MLP neurons of a small language model. Each row is named by its layer, matrix (down: output weights) and neuron, and shows model dimensions 128-223. Each number is 128 + 24 x the weight over its row's rms, rounded and kept within 0 to 255. Numbers have three digits each.
Before each neuron's rows, "fires before" lists the tokens most often just after its 100 highest values on Wikipedia text that the model never trained on.

fires before: "\n"
L6.down1950:104106121138158101123163154104153108122097145150131171087119141103120133101130147154121116139133102145124144124144129117115140130112115133138093118098146095152148085117158095106088099151122137129122120092122095115077139116152054160144118120137110145111109169112127130109155103112169105107

fires before: "\n", "-", "s"
L6.down177:111109130130144146148126107138133129141126144108107153084162121160157105096114131148139139113144112080152117084136133138133158079121128149108115104122143101130117063096150141145102153155115138089092153104106143092116102122119184154114111124121139119129147091157110130108101131125117141152

fires before: "\n", " |", " /", " ("
L4.down1595:128108100120145126102128101127152138100090115157193156089158111166091120137129120149088131125135136136133127139137113139100152109132095094185139174141141131125121134144143140118128146161164145087111096130155087121165123120114125169143117108157085153114092109155070146139141146139156104139

fires before: " ", "\n", " 0", " 1", " -"
L6.down565:108085154140116149121115108119119098107118149117177161098144115110095143122147113131077094138183117112132160202148129103142102146133098142132135110155127137175105129138133159162115192129114134138114107138120115152147123133108117140137117123118126116171173152132155118149129086108139133128

fires before: "\n"
L6.down835:126139116097123112120152113121122174151126147153110145102121110123133132105143136122105086123103132154117114133147117121150125115156119113127106147123158147145143152166071099129136140103119090088128134148165138122178125105097133171088163178148148090074113142102120165143131145126114112136

fires before: " |", ":", "',", "'", "."
L6.down1304:109076098140149075096121130134107076138139140146104119130148119073086181145117125180091105090144131109150161153131114146161158150101123141152106180080097115140115104134156121145121163116141122144102130115145115119073168146084158170153123116141170131129154102135126123155112147115119076108

fires before: " by", " in", " to", " on", " from", " of"
L6.down983:120086142083148129138093134107137114140113150171140130125099113136120123142161157130132140152110135115123097126175140144108122128164157164139093099153143131099162136118121129137147151141140121092138129142146142143077124119085100107140164093131135121101113166148113086155118130139137103097

fires before: " |", "-", " than"
L4.down1288:093121134150148106086106137141147127117084117110128169163133150093129122126129142127139133125117111108121113142129154124120156164107178152141110143113104114113093097137125107142119121142185158182124132137163110117096143150117146163166088147140141151121156130087099116104187098119095148128

fires before: "\n"
L6.down839:121148089167124110153188115133109080118170092107147154166110102099088156149109148156130168121106104126143132101144148101118121109076134111132131112133142129079100108130086079151134143133131115132145149143120137091152131157103119113129170096179149133132150143139117130132087134102097130181

fires before: " |", ")", "\n", "),"
L6.down1378:107136122133125161164125139099106125130122151146091130130109108071126122113127131113145132114132096128105059117157116097140135113103126108100130133133100126154125128149174123117153165109099094108140137143165130096118078140133150128107126097122146125078138121134108119117148107108137160149

fires before: " of", " and", ".", "==", " in"
L6.down759:136127131121126118163084122081115147116146133163197135101162091144098101138121145137093138109125120115141101129135119122135129113131108087165094115115148134125061168113130129135132155172128065081113130101125144132141100115142081099146161158130107146117131148095111126157116139129146166094

fires before: " |", ",", ".", " and"
L4.down795:118161149122157097127130134120114124110119106124143107150157115112137120156155166139134099135132165154131112113127094132129125116113153128121136115145159156086132112088134093153092118122155118107105146158166135108092146152123102132097147121114144135116116139140145140126138124124127129119

fires before: " |", ".", " yards", "–"
L4.down824:102156110139113086121112128136117077138106132130128149110164162109177135089118145136136146103117121107163159082156114120157120127131195156100167104136122153135142097150130150139101143136116150113101097107148147147089122121172136131146113124150116095144120129116175118145145145095105121132

fires before: "\n"
L6.down1883:123112092138121100104110155094135130154091119096133093140138192111153148155129120108114095144133123154115113113170119198152125150146108135156167101114116101108110089124138142128112160154130104114121146112160181119111102138124115139100114146166136124110141145110106126118097149130123098087

fires before: " in", " to", " on", " at"
L6.down0:147146150161118131118107096103113113150131110132107188103120162166123120107132120102139131118172097097151151160098155123152109150110107160158116155150110127135139110141102132135136126135122177126145147158136123151133114090135135106121098119097134153145108073128140117147177156112156147138

fires before: " the", " a", " convention"
L6.down674:098184106125126129135094117126139123154135121085132201092132124125112100121110137175113139166156132178135159103109084114136101119153132085115111135144167104167122122162114133163138107139118105160104151154157115129100121145129103132135080145162117143133126140129120096107146117114139105125

fires before: ".", ",", "-"
L4.down2036:127140160145121149104144132134140111128124118110120047106126136121143117157123146113163109174136100133135095165127141116133077145114124138166165085120135101126124121119139131119116101115146151124166107148100102125152136102133082105109125093130178132083140151139089086129147114117097149135

fires before: "\n"
L4.down1906:113100103126100119077119134121091084125149099148120147160100115117140149106146119106130106145141151159162108129142087087160112132153142177141126077135155104116083106142152136125082136112151112142135113088100088167106132132109129109149141100136093121116147138149116131138107126142155124130

fires before: "-", " that", "\n"
L4.down778:093095128148129147124127127159096132132111134144117165138129123130095106097120180155121076163159135154129154138106118124104119131144101111178115113132168119149155091154165127102128131144137156138074117074100114106124156141101160153097124107120102112118147139133119095122197108110156133119

fires before: " |", "art", "-"
L6.down1239:124114114147107144139141094120135169104188150116115133106146137134156122075130134132152110092106118153133114106147153110138162096152124147096132135126154157147107145099124135146149132103122128137138152104134134140117173099123119126123141125144106131144129120149102097112132099136068131110

fires before: "\n"
L6.down319:117130113143145059118126121159116127133118144141104147121122142085141146144114130155130111133092125135136146139109207124145145143137114087127114123092093110131155121075083133164080104133153132117135138126126150119102144142175056140140140113136109134133109143119120153099152118094125118137

fires before: " |", " (", " 1"
L6.down1537:135148126154121141162126126090120143089129149151099110157125111109158117155138128176134090112178123175167140119143125097139129134106144130148107112164119130078115105157117169106082159143127114078156087137129141113128102113155138147138144132128126106119138110133090113095107112064155124181

fires before: " |", " 0", " 1", " 3", " —", " 2"
L6.down1625:100140130121078128179126160150084135135150129138175152099123170142119103160121103135149102121161117158147163136095123120096134119142152129125114146107129152136137122124140103113126136110084121122160065099138085100160154168076161164126076087139115168158159143150116181141119110094095130127

fires before: " to", " from", " in", ",", "."
L4.down283:082101133134164120117140150135132120143113115093115149113166137130123105094128131124134169135153151084153168168131114124125126125145104096142086132137110171093129114142134157111151154165147075094160076108106085131130112177176129146156105108123129103114137120131105089085156128091119109108

fires before: " the", " to", " that", " a", " its", " his"
L4.down135:140123116122136153103151122075132160088133198105152161138102138127142142113148114170120147118135134114129142164126129127156125116149079134131104114148119078108069128169156114164096079128103107121149146130137106114096144123143157132078127154145136145170148109130120155175142119135125133157

fires before: "\n", "The", "In", "-"
L4.down1261:166129090115114111136119112086142148155149136135149165126082121168130123117137131167121132118147157130162146117126104129129129133126108126160146114176134123087126117135153117097131085141148119113111148115125176127101113114194107160129092129126122109189125131143109147098186116092097154122

fires before: " |", "',", "'", " February", ",", " May"
L4.down1406:149142128121132114152114106121133131143122122166136161152113154129118129106112164108083110107112117170140127130144115115102091073133159140111118136092138095127104143140140114109076119140165131120071136115141155091097168118117160136149126135118139130142101170123157100129126073078135091154

fires before: " |", ".", ",", "}", "st", " &"
L4.down1221:133124126140102115147111107162153141191145097119142179160147094110134146108100144139166108081104144150131104128109115114126122108116125129135177171136097165146137099137092161138155144104126133140127062142122154138117103095163090139086098120159124169140147118137101099095113136153111162093

fires before: "\n"
L6.down1160:115116096099117157152134125108114094141100136152113137146126100089126113125133155138105116077104106129180117124153100135113145118121138123195131102093141118105160099134140148155107094146125165100162145180100107134117151106149093138137081145159131189128089167129096123150134081074120148132

fires before: "=", "|", "=="
L4.down1363:110152133109175161099111125123127108135158122111128132184121129123132083171106121111108148152137164126140144112143156093122098156138116148112131097128108132101116149130177143136106139172147104102085134150130120102117082175142114175140124130129121129108145073137141158142134109113106113090

fires before: "-", "\n", "|"
L4.down2009:150141119137103144121076064125146150100122127135110124173144109130113165151137138151127160086082180131166151132090150119074128082103128116188134091099148087153144140106109096144137071134130149109121147137097063137151157126122137145133121089198091164103114115117108130116147121118137164153

fires before: "-", "\n"
L4.down1818:107146103129137142090159135086142122174140126130114145201132142122161101117123177113093147161141101133124143126098124133133134124151117095088159125118160117113178135140133127140143114146124169131140137137131107127142173102121138146168114090137169110090078175099139116144127125108131119157

fires before: ")", "/", " in", ",", " (", "^{"
L6.down794:094156080137111125107129112142109137145137120131085117166152130149072138107090137182113096100129118120133114151087085104131121110103176108091107131112098135121135130131134129096130150115104121123127125173148142114124143139155096132156098109151065133151099135134105112122122103135161084116

fires before: ",", ":", " ", "\n", " 8"
L6.down1769:097142150109150113112126123128115141162142127139112114163140137146121146152152107092147161144125136113082102096142097123116173143132166105142120096125094062157120101148124112092126114126101166109118123125108107172090084135123125126087128106102104172155119158134099135153128121156148130131

fires before: ".", ",", " and"
L6.down1308:114141147108103152111143137120126179123143131132151134155144130107115102152150107085140119135173069126082135119154134065152129135146122158111115113121159106113122134104117100108113125128119116096114104099165180118122130133162101146153125108126125107154108111103141145118141123125154134153

fires before: " |", " also", " 1", " 0"
L6.down916:142110115071133145129138087130109143128102150144159124142136087153130098125089142143179113086086123181144091117156153125108146130135161120113122167118117106152133109177090089110093101170146087124118146110129102117079116113132164133106077166072129118115123104115135141131150150099111136122

fires before: "==", "===", "In", "On", "=", "\n"
L4.down805:153164151116115150146141124123123133102153154111120116103132097110093134140121138121122132113137140138106138105103122117114152160102109128161082124165127078142131131124116182129153122091098148117120114162101175140117135121121089109112154119090133106126153103085111106149184092143123073120

fires before: "|", "u"
L6.down219:114092113149144158111134095105099090150150153115115151149176099130128071124104145096105099128148172112126116107124120146142138132165128146127116153134106132103109085103167157144111072092190162118082110130144149116151154109123118104126063114113155095113147132122119126130160117131109112167

fires before: " |", " first", ".", " and"
L6.down1158:126156053099095122094100091129126140090149111121140128101157162128110128107128152104130136124111134152136143132132138136137100104074132109135127119106127142118116090145128142119156127149145197197121142106103129118127090089124166119124125145118125100113101102129169149095151082112151080110

fires before: " by", " to", " in", " up", " as"
L6.down1631:106146128113117146160125132113064105167113117157129164152148083101121130124174143089114135142171136113171126112144119134168090106155125141167110135122131185153121132099138103140195128142099127096112138153127176144112096094139131118133129150142122152151100146127103150147143147137125137109

fires before: "\n"
L6.down1643:097095113107151102118126134147120142180089110114127126134119111131163135132121084133143126095136110138141103154147150117125134123147121120128095118135135124125105134132142098125161111128188108120109133102121120154134148121130103161147167121122138179152166131139102137116148128120153131176

fires before: " |", "°", "\n"
L4.down1586:126136103099133145126108099117117152113138169141105131142160106131098123120121125102091113157107161155138098118077124119119115162119140092143098097127104171123139116168132146100132159153111132112140119149121137142125188174108179162164143119150093110104106094181130106116125134169148124104

fires before: "|", "\n", "|---|---|"
L6.down256:168101141147115093128130118119147127132114101126129171145131116135126127122161140133080081136170112134097144132123132086130146141128129121148111140113102100124147188129092115124135103150133121167152146189126115100115132129168150145128076086120116128137117118120170153131142142150156086182

fires before: " |", "″", " 116", " also", "ud"
L4.down569:122135149134155113154119125161147118109138148128129125089124113084136127122074092105123158169093129140197161126105140151180085182112077114119115138136125111097092182128119130076163101143057095122122126114107136089142122129108123095147137134145135109101111103149092130141157138118129131160

fires before: "\n", "==", "The", "In"
L4.down1786:118123151125137157139155136155127121160160148114129136118152140133121103091150104156130146112106167152136125136127134134144120122137119155187104113118125115123081161126138113116109151123103116155064112100124114163098124165142109131065096116129142108122171166120150119137114123122124124171

fires before: "\n"
L6.down546:142140146073101141109151138109116141185148126138105102160135086127174113129079099150082137117145134112160100098088119099169148121110105134101161121176090135089074127144101114135112130173148165145110178122113103080178117150137163139145140096119131157137128117117143136154102195136153108125

fires before: "\n"
L6.down1924:107154143158144069114103171128147126137109166163137173106131151132142114138079136105108118095100097106130133075098084143145136143118097132150116126121151131159110108137121134102084133109129153117114084119119098109098100127119141145139136098107109109113148127134107142088129151152142122068

fires before: "\n"
L4.down1044:116116112150120092124152082123122100106126129104143133148093122171133102116126124114113097132106147145153159141151082082141146126131138146107138090162121132116147127114121063095116114108127128115133106098158100100164139121109147138144141151140108181088099157134113126154112092116134145104

fires before: "\n", " Australian"
L6.down880:122193097164120118113194119086121092129138136158099101126150136104110132120106109123119102147116169158133152131129146134143156150122133133113140171126100131105112116142125170165147154127152138129144110111091168143160169144125188147085144127137105093101146079128152103150168111089123159103

fires before: "\n"
L6.down76:148086137124149134143134105151109115127115097097115137136110128128096082076149085174127149116126131122151107088103068091159115144070119107164124122140152074154138126145144117156125099136136173052113134114148083092161148147123116153155091132167128177107132176136120132121143136134125107147

fires before: " |", "″", ".", "le", "ina"
L4.down2039:140136114161142122116149110114121119146127145136116110145095163166162122145144086182129116141115111133183138122108138147105092116167109134099111090160104102138127118148154106085187142139116124126137087114131126122082140121136105112106114123150139161107128138158134143148165152092142103141

fires before: "\n", "-", ":", " of"
L6.down175:086113097153092085179113106173122049093105125123128138102118125118089127145114149116118167132134092099155112110147166133079138126118097114142177144131144120136109149131117163113111131072142146095123122127120082188156128166150160101139158137124124116126146176136131111066148149106130166146

fires before: "\n", " to"
L4.down467:141145122102119148111104111126126073177155084128130091108146128086105133139162099123131144119131136141151104149157131112104127128111167140132140107118118124088129100112112105161149102158165128103129139135140116101096088124105095172144118134132107153096138158128136109135127087065114109132

fires before: "\n", " the", " 1"
L6.down871:132123120109154107156142132133155198118119143123126137154155150088117106142129155100151131116103159178121167116132125108143145147145091157102117178160133098108195141133175133139120126109138131095138143155123108125097110155160128108143100120136147139096167169132125120094122099126119146101

fires before: " of", "mal", " Centre", "ed", " as"
L4.down818:106153107123080112148140099142120131119107149156132134098087133091156154139114111133122094116156121180172081087149136139122132115151107126136108082112142145103135052130121161137108149131110158150130093113114090124115142147153108155098163136119085144149120116149106158128149154153155152120

fires before: ",", " |"
L4.down850:141130133146109065129150096147138122156127126099131145144113120136122125146115162163132147132112115090098127108161135115142125096139122137071121159141127127101131105132154134134157126091148099080102122114107147151078153127108122136079134134101109154125093106145086131126112115127178116104

fires before: ",", "s", ":", "–"
L6.down165:109138127119098120122154119162130141154160148131126137117151143141143093176123146139066120103130085096098096051158136155151139108076158079112140148124098115148122084162117113109130108125130089173091152159090114133141131110101156155144118145115096161124122104102123105146157136108092124147

fires before: " the", " a"
L4.down1835:124101128126135137106155089118158138181157128159131181131117100129091091125121137140128146121179106152149113131114119135086113098156154044138108107144132083114159122111141153150166140139113142147113160157078125136157165124077114104088119072125122080104121120130163094179159109159127139115

fires before: "\n"
L6.down1503:151129134155107136179120102158110136123093143158113105157085126178125130124112110117105083125148089090135140112130147167148162119116116184121151114153136066108143105169131127163147125122096128104124141113100117098150110130144131130136130133086122108144178066149171119097094105117157108097

fires before: "==", " ==", ":"
L4.down1970:085109105127114118151188146120147124125149125093132142114118116125120102179137143156121119134134134164130124099123117164132164151121153139147184099104109080106107133104105105102091109131136114111065109103110153145135160114123099114119140113148092143106117138111138117168152143162162130106

fires before: "\n", " Star", " Rap"
L4.down1565:110172148116145111099122124083127139138120172103120131132090101106096099108103156116165132156160122101133098119138090088172115155116135143164078136091135119111106164143072119103135133141146169098107156135149137164128104141099132120121167095138126125110130159153099071095195139127139107092

fires before: "|", "\n", "="
L4.down1431:164095142134144140104166160140161144103142148121140149113122135132179128091116136135120128148124148155195094124154105101151136117129110084144142153064110077123136102097155149118100091136157150125119154112143115158111117125106143107091129121110145109125146154114107156078126111098137115108

fires before: " States", "S", " Kingdom", " Carolina", " York", "."
L6.down838:135107149108131106127153114120134147148122119101120153139099126118123164140118111100148137177133128129199095155145097122122149153168117129141162156151124157110133144134116075146153107164132084126161153154136111148155119148126154145081156133170161106114134139127117111157160121148169117127

fires before: "\n", "The", "==="
L4.down544:138152144111133074115081130126117149097116142120164135088116106132123094119100137167100139129086141150129151106149078115126095120153100128126133167136148120106131194150135094110120088105144123109103132154116147143117144130109151123164124080166151158097125105137138127095127119130156145094

fires before: " |", " also"
L6.down1579:109108123105112108160107107095135118145149141155114073129113088167147105146119173135133143155145089103170127104154090128151169099186141155127122114135146112130118115146105177117126094128112120148117107135117151144166085118128155129094148138130123136171132144143105134120107147173188146141

fires before: "\n"
L4.down285:097130116153183147092108102143115090199150144115111107134148111108183136106122114154124117116163170122159124108154139121104097111139165144155116166179108138110117104132078144127119133168127161133154143123116161146125149128119102124158134146140159163105131126137162089154119094080123164128

fires before: "\n"
L4.down1727:140132131101116113085112134109124133142139132161108142109157081100137151082137164155106130138105095124172106084175118109126104117110142158110077127092133157096194141171111074157125079141139123095104078141128119140139134133126150161167145082141116107131130151119126154105094140084146127146

fires before: "|", "-"
L4.down2041:117151114089108128073080155086131113153151127151151125108171125129140150122132103126122125124141141157154151130151100112112103135142166133173102154135106122134154119156112131091130112109151153104167137125100142131115152096136127079163108087121130158113147147128128127177135146139142118114

fires before: "\n"
L6.down2023:107128123134118136122127100092110137112088129135139134169109096097117117082140148172122128102120101162139116139134136137116132165113133128121111092090104101126128127132133155098092116180133156134101113167152107100121137120102135098088134121109120126138078091165119118148121115093096134130

fires before: "|", "\n", "-"
L4.down1564:088100170155135129084109143146106126110140097159130140133126087129149160120098156098111123166104111081112110125146147080103104121115100148113136163145131112080122150153123125122085107123131138118121095097129095126113178138111097076126132106133101105087169124095099118142128115153163110100

fires before: "\n"
L6.down541:124118130143124120114110130103139115149133147152140151148113103108114129114072139140128074097103089152155156163106124132126138146125151113157126102106129107122141113123087149101098121143160166110125126131161157123099113117168086125131130096118177137136102175108108130114146106098130110178

fires before: " |"
L6.down1650:139169133138146159104095109158149096131110138153119140143148109137158121114131169138107119130148106133086144168130124154138130107140127107116106116117095140105084123162106105083120133121125145107124091093088126074128170152146151144110119135106103084125110160106104157121129099138141156121

fires before: " of", "-"
L4.down525:104128080148116141103093129210123104131063109159166099132143081143122137124102156144181116095131127139115128119134124088153136122110106116115139133118092096147106152202144128127090117140184170103141131168153104134121148111167090121104152149107071146088159152109105158134132105101095105111

fires before: "==", " ==", " also", "===", " and"
L4.down179:101128148138187117135112134082090134161066173096129153075077161092153124118126128146098175172128156135100131137122127129128113120092120132111124145124141147100144117131144127144142140109113149110079184142166134132063141119137116118077123144131126136130092128130120086117124117123100144060

fires before: "\n", "===", "==", "th", " of", "===="
L6.down926:110124154154132099141145117110152106134145144134135167123112125115148134144155117105150099148156105123102098136086095098114086146129107141138141148137112154143142114152140138132146079137103122108099122100080134121136085120163106140127153110129145127149160111124106120120152169129122145074

fires before: "\n"
L6.down400:154133126148181117130092111129135126139144101146114126131170109089149120136126148123092136119115124126102153145127113126148106148132133115150100100166154105125132113126149121154082111126159171146127093094096130128127092148179151179147153107141117120137134187127106159131151153104136133142

fires before: " ", " of", ":"
L6.down927:106134111127149117122163134154109140089122107148129122085120132119149162089126079107143092162101116127110153131112096135136138109126107098117168129114148134117126133088164098172190111121088153093106154158124124130123154162154121135091140109133103123151134108097116148075102133097110136194

fires before: " to", " by", " for", " in", " as", " with"
L4.down1705:126129173132128140109129110076116170175104136108127160093134088117121093153158151140139146126136113144123118159137133117104107085117113129133134142180122107132097121183118149128129134124125124104098150147107149099144110122111098137121170120147165128185146060122115128151152132134122118162

fires before: ".", "–", " touchdowns", ","
L4.down1739:142101127148118163111125142139146110098126121118132157136123148096112110126084168165166141133129118135143155123138147122129129095113158130190136137144105066124170104162087154112116134119192151127144152132130132142123141101114051117075099083152135135112150147102081133132153123129090114112